MLP neurons of a small language model. Each row is named by its layer, matrix (up: input weights; down: output weights) and neuron, and shows model dimensions 16-111. Each number is 128 + 24 x the weight over its row's rms, rounded and kept within 0 to 255.
A block is one neuron, or neurons of one layer that tend to fire together. After each block is what it responds to, as a language model described it from the Wikipedia text at the highest values.

L7.up242 [183 160 106  99 110 107 162 125 137 132 134 144 144 156 108 119 142 136 156 120 104 139 108 106 120 136  95 124 107 147 109 131 139 156 138 124 169 132 140 148  87  73  87 126  97 146  95 121 150 167  92  81 110 130 139 135 131 118 144  92 133 110 136 127  93 112 121 149  57  96 112 119  93  92 177 131 103 179 132 151  94 143 164 131  88 122 129 103  98 127 107 157 142 137 154 144]
L7.down242 [180 117  93 115 105 132 131 148 122 170  79  94 139 197  76  84 136 141 117 134 104 125 166 122 127 168 103 126 116 125  90 107 119 175 114 114 141 105 128 139  98  67 130  84 117 173 150 103 119 129 145  98 114 125  88 104 125 121 144 148 171 150 164 118 143 135 168 152 102 106 118 131 144 150 140 143  82 211  93 170 117 119 105 121 133 109 123 114 136  97 128 136 178 130  90 125]
Word-start fragments, modals, table pipes

L4.up52 [ 95 132 115  84 126 100 127 111 110  59 117 103 168 150 109 139  95 118 100 168 127 114 137 166 105 139 123 129 147 176 134 119 138 127 120  94 179 127 140 136 120 132 161 128 102 143 128 150 127 112 122  97 137 158 107 151 130 131 127 131  85 146 129 162 113 131 130 111 150 135  76 127 152 102 129 126 121 121 100 129 110 129 191 153  85 154 126 122 143 120 111 137 105 157 105 128]
L4.down52 [ 76 104 145 109 119 120 112  93 159 145 112 120 123 128 160 143 173 138 138 159 149 118 112 116 128 128 157 119 129 114 182  79 161 144 145 108 110 117 105 131 154 121  96 120 121 103 125 163 110 114 138 161 122 136 149 106 125 137 130 166 166 129 148 103 122 128 106 118 123 102 112 113 107 157 116 163 112 164 154 109 165 131 189 122 154 196 132 159 154  96 107 127 143  78 166 137]
L4.up188 [100 129 183  79 124 117 122 128  96  99 131 114 171 150 124 150  96 130  85 144 106 153 133 172 136 107  92 128 135 134  92 142 145 111 145 100  93 125 128 160  94 137 137 101 134 123 139  88 117 161 119  78 144 168 110 140 136 112 120 114 141 115 122 153  75 129 157  82 115 115 118 107 132 133 148 149 138 101 111 160 160 165 187 122  81 121 111 114 130 128 134 117  92 128 103 139]
L4.down188 [108  88 121  96 136  80 136  68 179 144 106 130 143  89 186 145 165 148 137 153 103  87 139 107 113 107 130  99 139 152 135 113 145 141 114 137 114 136 118  97 164 133  85 125 160 112 127 136  78 171 120 159 119 125 167  96 125 154 129 140 143 115 173 108 150 139 133 149 118 117  93 135 108 123 121 120  84 117 131 110 153 140 181 143 171 171  80 144 143 137 125 105 163 106 139 148]
L4.up336 [148 123 133 152 176 130 113 128 121  83 127 148 153  97 128 159 142 144 155 132 118 178 144 127 200 118 111 141 141 120  95 157 147 136 170 148  64 117  94 166 154 159 117 140 133 151 123 165 132  84 143  56 107 160 134 103 131 111 140 114 143 145 117 117 120 166 138 101 118 157 116 112 154 102 125 117 138 134 146 120 123 113 183 105  93 160 143 138 175 148 146 125  95  89 137 140]
L4.down336 [134 128  89 142 134 145 111  87 136 141 110 176 173 190 169 118 147 134  97  82 139 172 129  90 111 184 113 117 108 142 137  79 135 138 118 119 137 132 158 120  93 125 100 157  67 129 124  97 105 144  79 125 133 155 151 119 142 148 160 107 131 141 130  90 141 122 136 120 151 121 137 138 128 103 125 106 163 132 131  98 110 157 158 127 128 160 131 116 124 106 138 101 135 137 104 144]
L4.up461 [ 84 129 141 111 155 110 121 100 109 104 127 162 157 154 100 137 119 157 103 161  82 140 149 150 121 150 129 140 157 146 121 156 129 125 170 118 128 131  91 168 111 129 132 113 132 140 172 146 114  57 113  78 147 166 107 116 142 114 113 129 133 140 101 155  75 197 143  81 126 155  99 119 139 101 128 151 140 168 117 168 161 172 120 122 116 111 106 101 164 118 139 114 105 137 124 137]
L4.down461 [147 106  92  99 136 124 137  52 169 130 139 155 144 123 174 144 167 132 112 149 133 133 136 117  99 165 170 121 123 139 149  81 144 120 160 144 139 116 128 134 150 143 103 121  73 101 148 161 110 144  80 153 137 167 161 128 117 170 151 152 137 105 121  62 153 104 100 154 112 125 113 153 116 133 127 121 148 164 152 102 169 155 148 155 138 145  95 144 140 123 111 115 155 107 113 157]
Mixed reporting/phrase tokens

L2.up7 [ 86 141 143 100  97 140 154 114 143 135 172  99 140 162 106 145 133 132 101 148 130 163 121 161  93 129 130 127 125 130 106 166 135 147  70 130  95 131 160 113 141 115 163 145  96 147  96  97 141 153  94  80  77 118 149 134 126 118 108 159 122  91 117 153 117 123 121 114 139 126 114 180 126  60 116 130 145 159 141 141  99 194 136 169 136 126  88 106 153 146 154 148 120 157 105 128]
L2.down7 [124 166 126 100 118 115 113 139 136  99 164  75  85  91  76 122 160 162 135 125 134 125 130 140 122  96  72 131 147 180 110 153 152 104 156 106  95 112 143 144 141 142 106 101  98 127 101 107 133 156 118 132 126 131 167 180 115 140 104 135 111 125 116 164 160 111 124 125 139 132 162  94 176 171 113 121 128 147 147 154 116 142 125 131 149 116 119 161 134 136 134 125 167 149 159 115]
L2.up13 [132 158 155 119 127 163 134 140 151 124 131  82 132 155 115 127 113 116 136 191 133 177 131 168 123 166 148 145 163 123  99 139 106 129 155 137 121 118 142 119 157 137 165 127 127 132 147  96 169 150  93 134  78 134  86  77  93 114 108 154 147 111 132 143 179 138 152 102 121  94 183 176 152  99 140 159 191 102 143 106 128 155 147 117 126 122 122 149 109 106  79 166 121  91 133 127]
L2.down13 [116 148  97 157  91  92 136 101 123 141 122 122  71 164 137  94  87 122 130 138 131 107 103 126 161 120 142 143 120 136 138 157  89 121 138 127 140 141  95 124 131  98  98 136 111 134 138 114 105 122 126 128 143 162 124 167 169 114 153 149 135  78 111 168 101 169 110 148 124  95 117 104 124 124 152 124 144 119 120 131 124 184 123 109 163 153 139 137 157 141 143 125 169  98 101  85]
L2.up97 [157 141 166 131 120 154 153 134 120 174 143 127 101 126  93  96 142 105 117 152 148 142 129 156 115 160 142 143 160 166  92 126 121 158 115 133  81 115 122 120 116 177 120  77 147 150 142 142 184 143 113 143  80 124 127 132 100 109 114 100 100 151 138 112 142 138 154 129 164 134 148 153 182 131 103 143 140 138 187 109 111 136 147 120 140 131 113  99  82 150 114 130 105  78 108 115]
L2.down97 [124 108 112 133 157 105 149 111 160 113 126 162 107 148 115 153 116 125  85 156 111 135 179 123 128 115 127 122 114 107 106 140 145 119 159 128 124 180 140  71 140 159 156 121 106  78 119  87 127 137 121  99 132 137 131 123 144 150 138 123 126 103 150 142 126 125 112 124 139 161 101  95 133  86 133 133 141 115 131  95 122 144 150  78 166 157 140 139 124  98 136 130  95 101 134 133]
L2.up179 [ 87 151 176 111 105 117 133 139 145 166 121  87 137 122 132 130 145 101 162 135  85 126 138 159 116 126 134 128 106 109 120 149 130 136 103 127 108 123  85 108 152 147 146 152 103 104 119 159 124 130  88 125 129 106 159  60 122 118 127 111 116 144 141 122 150 111 149 104 151 152 153 160 107  91 115 129 134 116 112 101 153 142 132 138 105 142  93 148 143 123  77 178  88 122 121 141]
L2.down179 [129 133 150 118  81 116 101 144 120 121 122 111 136 111 148 126 125 133 143 185 127 147  96 131 109 139 132 147 124 135 130 138  95  98 120 121 146 112 126 107 126 144  79 111 147 150 130 142 126 140 116 102 131 138 139 163 143  79  84 140 162 102  77 202  91 124 123 134  97 116 135 133 124 107 158 113 154 118 104 104 144 199 132 121 158 136 100 136 139 124 107 153 173 116 142 117]
Wikitable cell separators

L2.up116 [127 148 144 108 143 114 139 110  84 119 171 112 157 139  95 135  98 157 149 103 135 175 140 146 150 135 128  76 138 111 137 126 136 124 128 170 125 117  72 115 129 128 139 114 146 145 101  86 111  78 102 132 160 152 182 153 142 144 171 148  50  77 133 147 137 128 143 111 111 123 106 121 139 121 121 112 122 146 106  99 119 117 151 119 115 131 156 162 121  86  97 144 106 125 127 112]
L2.down116 [120 133 109 114 137 122 144  84 146 131  96 124 148 139 127 116 145 122  92 128 173 168 119 124 128 102 146 164 148 148 124  79 103 134 136 154 168 139 116 104 127 126  97 136 112  86 141 161 151 135 119 131 110 137 114 144  93 121 117 110 155 184 102 162 120 118  96 128 131 122 136 176 125 129 156 153 146 149 106 104 139 115 115 151  99 140 165 103 115 125 108 118 135 108  74 130]
L2.up255 [121 154 222  64 115 178 128 110 162 119 134 114 139 103 132 122 102 174 148  99 110 123 145 144 147 124 132 153 146  92 135 140 111 127 145 112 114 114 118 168  84 173 125 167 135  99 133 139 146 167 102  81 101 131 146  84 110 113 146 135 125  92 124  93 114 172 143 124 141 135 112 122 143 147 106 128 102  90 125 145 133 195 157 121 110 108 148 108 120 106 154  76  93 143 124 147]
L2.down255 [137 152 119 133 104 122 102 121 137 116  96  90 125 127 120 116 120 112 151 130  68  98 119 102  92 148 117 140 119 129 155 162 144 119 145 144 130 159 149 115 146 156 150 174 104 140 124 130  94 139  88 141  59 113 120 122  71 164 131 115 111  92 141 114 139 122 127 131 136 103 100 126 170 123 131 141  99 116 112 165 154 118 117 143 163 141 135  68  76 140 117 179 116 140 142 125]
L2.up275 [144 150 167  73 149 159 116 127 111 177 154 139 131 133 158 133 113 156 125  54 116 155 149 189 124 131 104 105 163 155 130 132  99 137  73 117 170 128 125 127  96 119 126 136 133 170  47  83 110 109  93 103 120 147 164 124 137 129 143 145 138 116 113 111 134 139 149 135 102 103 141 115 141 159  92 127 111 152 115 119 141 119 113 158 104 115 125 152 134 173 137 115  81  84 122 149]
L2.down275 [ 99 124 131 135  73  82 148 134 124  91  78 133 111 128 114 104 173 115 119 117 133 137 126 125 112 123 101 117 119 131 132 160 169  91 125 128 125 126 149 114 126 146 118 114 121 126 144 137 153 126 167 133 127  79 120 138 102 130 120  85 117 136 159 106 154 122 130  94 137  78 135 135 117 133 117 134 104 111 119  97 139 103  64 124 102 141 163  96 120 168 115  74 162 170  72 163]
L2.up307 [134 138 129  93 141 122  95 143 103 111 152 173 140 118 164 124 125 138 148  89 126 160 143 174 193 171 113 112 151 147 143 120 135 132 125 146 101 125 122 161  87 123 129 109 128  99  75 145 111 123 131  92 133 124 185 151 140 140 158 137 100 130 133 162  55 178 166  99 112 139  94 129 142 111 101 115 106 125 108 123 135 111 127 159 103 131 128 132 125 145 150 165  68 101 112 128]
L2.down307 [101 146  89 135 123 102 125 122 165 105 110 129 131 138 120 117 166 143 119 111 150 163 169 115  86 139 137 154 126 189 174 104 140 151 127 176 125 156 151 144 183 137 120 152 116  97 128 160 125 126 113 150 201 140 122 126 101 136 155 130 122 175 148  92 130 111 101  96 127  87 107 177 100 122 123 124 148 122 157 107 123 152 104 128  98 156 190 106 139 133 104 143 144 138  83 140]
Friend and taxon "of"

L4.up138 [161 204 111 167 145 153 136 130 111 146 118 104 118 151 146 114 118 143 122 148 150 142 139 132  60 155 131 123 115 145 146 132  98 155 126 116  93 160 152 100 113 185 143 123 134 110 101 154 127 128 146 109  67 131 143 149  97 127 104 140 139  76 142 118 126 123 149  99 121 124 150 114 130 130 129 171 138 131 165 123 132 124 147 136 147 133  80 133 148 129 121  88  91 130 142  98]
L4.down138 [136 151 121 157 156 103 158 148 124 137 123  91 191 124 115 100 159 114 153 121 104 150 175 132 129 118 164  89 143 152 163 126 135  84 147 149  97 135 129 148 126  99 141  97 106 141 161 150  92 141 137  83 130 127 128  91 121 145 120 114 106 143 140 151 128 125 115  61 113 130 114 167 143 120 140  91 148 153 131 112 148  62 106 140 121 128 175 115 150 130 145 131  87 164 129 126]
L4.up140 [156 137 122  98 147 107 136 103 127 108 142  73 111 122 107 125 175 124 141 159 107 126 116 130 125 138 135 106 113 123 163 148 141 122  94 102 105 153 121  99 127 145 152 136 125 137 159 101 174 121 116  94 104 127 147 120 115 118 134 147 146  99 191 160 130 124 134  82  75 153 128 122 108 148 117 177 115 168 118  94 109 144 139 165 146 121  97 117 128 181 106 141  88 127 124 118]
L4.down140 [150 117 110 159 119 126 121 117  98 125 107 136 105 171 146 127 118  86 114 102 137 132 120 142  99 163 120 115 132 102  97 134 129 114 172 158 132 153 139 162 111 118 116 104 168 106 104 124 124 146 133 150 104 131 162 184 126 165  96 124 134 110 133 111 128 116 106 142 141 103 144 155 155 145 136 146  97  97  90 157 124 125 138 139 127  77 132 145 131 134 139 121 170  95 153 130]
L4.up387 [125 128 129 119 116 109 118 103 164 147 134 106 153 108 112 160 119 142 137 154 168 148 129 161  93 178 118 100 104 146 122 142  97 124  96 172 156 135 146 119 113 137 141 113 130 151 115 120 152 122 111 158 111 131 131  99 150 143  85 139 123 104 109 143 178 160 128 106 113 114 173 135 141 141 116 145 144 122 149 133 128 161 133 115 103 168 125 139 136 114 136 119 121 111 101 127]
L4.down387 [133 121 173 120 109 109 164 129 126 102 123 162 155 128 142 152 104 130 129 115 136 118 112 154 199 117 116 124 134 121 144 128 134  82 149 109 154 127 141 141 178 102  99 113 126 136 137 112 103 182 156  96 142 129 164 122 113 128 121 112  84  96 117 207  85 148 118 145 141  75 139 135 119 158 124 115 147 127 131 107 153 146  95 101 159 136 160 132 126 133 118 121 174 114 143 102]
L4.up450 [106 144 133 116  91  99 125 126 131 112 175 113 143 130 108 141 110 126 129 133 129 172 145 123 119 163 124 163 145 116 116 159 112 131 117 150 147 124 125 108 117 120 118 128  92 126 106 124 153 126 130 138  94 133 119 110 148 150 127 163 151 142 143  92 131 126 183  83 103 124 167 149 141 133 133 139  67 137 140 125 109 145 135 120 107 106 107 128 138 112 140 103 102 101 122 131]
L4.down450 [126 123 161 110 115 163 133 101 139  91 116 147 172 128 121  99  94 118  80  95  62 168 114 117 143 131 136 156 113 148 139 167 128 114 104 111 149 136 129 129 183 108 145 148 107 139 143  96 128 161 132  70 148 138 121 111 123 133 110 152 116 148 128 178 105 150 144 144 148 107 129 123 152 144 154 126 116 126 132 141 136 128 130 128 162 147 125 112 144 109  93 114 129 119 171  81]
Table cell separators

L7.up240 [172 149 120 119 113 112 150 120 133 115 116 149 173 125 133 104 156 132 116 153 108 118  83 126 174 121 116 105 114  77 142 116 104 123 126 153 128 148 161 115 135 140  95  62 143  86 100 127 165  93 149 123 123 129 133  85  92 162 173  95 127 158 150 107 143 181 117 118 131 109 125 158 138 123 164 115  88 130 123 112 148 131 157 146  90 164 102 121 139 114 159  98 134 125 118 125]
L7.down240 [110 105 131 114 124 131 152  74 147 144 121 122 141 145 121 119 118 122 155 166 148  86 141 111 155  79 105 122 168 134  97 178 131 106 135 164  91 132 111 168 147 168 125 129 123  96 108  93 117 119 139 124 161 128 140 100 111 133 157 110 138 150 167 118 140 118 127  97  97  90 145 120 124 117 116  91 155 108  90 112 135 112 154 139 161 153 147  92 127 105 166 158 151 133 113 100]
Coordinating and / heading close

L4.up38 [122 112 172  84 159 116 123  88 154 154  91 147 177 132 104 121 102 104  97 134 167 159 137 112 129 116 111 164 167 138 126 175 118 133 123 156 113 125 130 159 152  99 121 103 125 132 142 125 104 153 122 152  80 123 100 121 105 138 119 150 105 142 143  85 155 147 153 130 126 123 159 151 139 157 113 101 148 183 181 122 157 145 155 135 129 115 114 139 106 106 156 103 142  76 105 100]
L4.down38 [126 109 117 129  96 123 124 100 130 134 180 131 141 140 128  99 148 142 164 144 132 131 152 122  82 128 134 153 107 138 134 115 131 131 121 117  85 140 144 144 150 135 172 107 114 163  92 108 136 145 127 126 125 156 119 110  99 139  88 133  86 129 108 136 105 174 147 166  85 120 141 123 144 146 136 149 107 112 130 133  94 127 156 183 165 101 113 149  88 108 122  75 114  93  96  87]
L4.up150 [149 123 123 145 166 155  99  91 114 124 191 125 136 121 151 152 123 108 102  92 126 190  67 138 124 122 112 122 122  82 121 128 136 163 123 145 109 149 142 132 132 105 140 149 110 171 158 142 113 114 105 128 114 122  88 127 129 129 167 157 124 149 140 122 103 141 109 108 151 119  92 146 159 148 140 133 200 121 122 149 120 170 115 142 156 134 112  65 151 146 167  65 141 126 123 107]
L4.down150 [110 116 141 124 129 131 125 168  87 150 116  79 106 110 155 120 123 178  91 123 144 113 145 115 125 113 119 134 147 174 163 139 136 111 145 148 123 130 116 167 108 139 127  96 144 121 162 128 157  78 148 127 143 105 134 114 160 108 163  77 177  83 166 108  91 160 143 129 121 128 103 196 156 166 162 139 162 121 154 107 149 153 151 142 118  93 101 132 116  86 128  85 124 161 111 103]
L4.up198 [200  85 112 121 148  98 120 119 111 141 131 120 139 135 155 120 105  91 116 165 165 141 120 104 114 142 133 112 107  97 142 157  91 154 125 127 125 116 155  96 132 161 132 150 102 160 123 125 139 141 145  96  99 126  93  98 121 122 157 169 102 112 162  79 150 153  97 104 146 101 121 137 142  99 145 114 140 101 134 106 142 128 135 132 130 121 114 125  91 157 151  81 154  76 100  86]
L4.down198 [112 111 113 144 143 120  83  74 142 164  81 162 126 162 157 137 118 120 111 180 153 128 116 134 137 130  86 172  93 115 178 190 152 135 120 116 130 105 115 112 129 104 126 114 171 162 103 137 140 139 132 147 153 147 104 134 151 137 149 121 124 137  88 113 140 108 123 101 105 105 155 147 151 109 140 118 139 156 121 133  76 136 148 109 134  99 116 117 125 156 116 135 124 144 149 148]
L4.up475 [121 100 116 138 133 147  95 122 117 174 154 103 179 131 133 127 123 133 147 125 129 142  73 115 155 141 134 112 116 102 127 113 124 179  86 113 123 117 138 128 144 137  49 176  84 155 121 122 148 109 109 133 120  81 144 110 131 152 154 138 103 133 176 125  90 147 155 100 140 134 124 154 127 143 113 167 161 120 125 127 134 112 122 143 158 118  88  68 117 129 150  84 126  99  78 101]
L4.down475 [120 131 129  93  92 167 145 121 122 105 112 152 112 108  79 155 153 117 141 131 103 155 125 116 148 146 101 161 107 117 120 176 170 151 126 130  90 101 185 128  64 148 111 145 165 101 146 129 116 115 122 149 119 132 156 110 127 166 110 144 156 119 180 100  57 166 153  92 152 149 127 123 152 149 150 121 128 112 131  89 125 120  99 130 123  91 119 118 135 136  85 124 107 147 140 146]
Conjunctions inside names

L7.up331 [150 157 149  99 115 140 140 125 102 138 129  78 170 117 145  90 142 150 102 172 109 148 116 159 131 162 121 129 128  95 112 100 105 150 147 162 105 106 133 112 122 144 133 132 151 113  95 104  95 124 153 157 124 124 133  90 108 137 144 115 160 113 135 120 170 124 155 120 113 127 204 131 113 123 109 156 201 112 119 101 129 153 159 103 144 145  89 159 126 143 112 130 106  85 122 138]
L7.down331 [111 125 184 151 135 143 155 116 114 116 139  95 108 115 117  66  71  78 121 133 151 142 122 107 130 102  86 140 112 165 112 162 139 126 161 145 125 104 162  95 140 128 144 115 126 147  90 134 147 134 176 130 149 151 112 126 119 127 114 142 163 150 120 148 143 132 101 162 141 138 128 137 139 164 169 101 141 152 115 130 140 143 114  73 113  86 142 168 128 131  94 105 170 104 132 134]
Table cell separators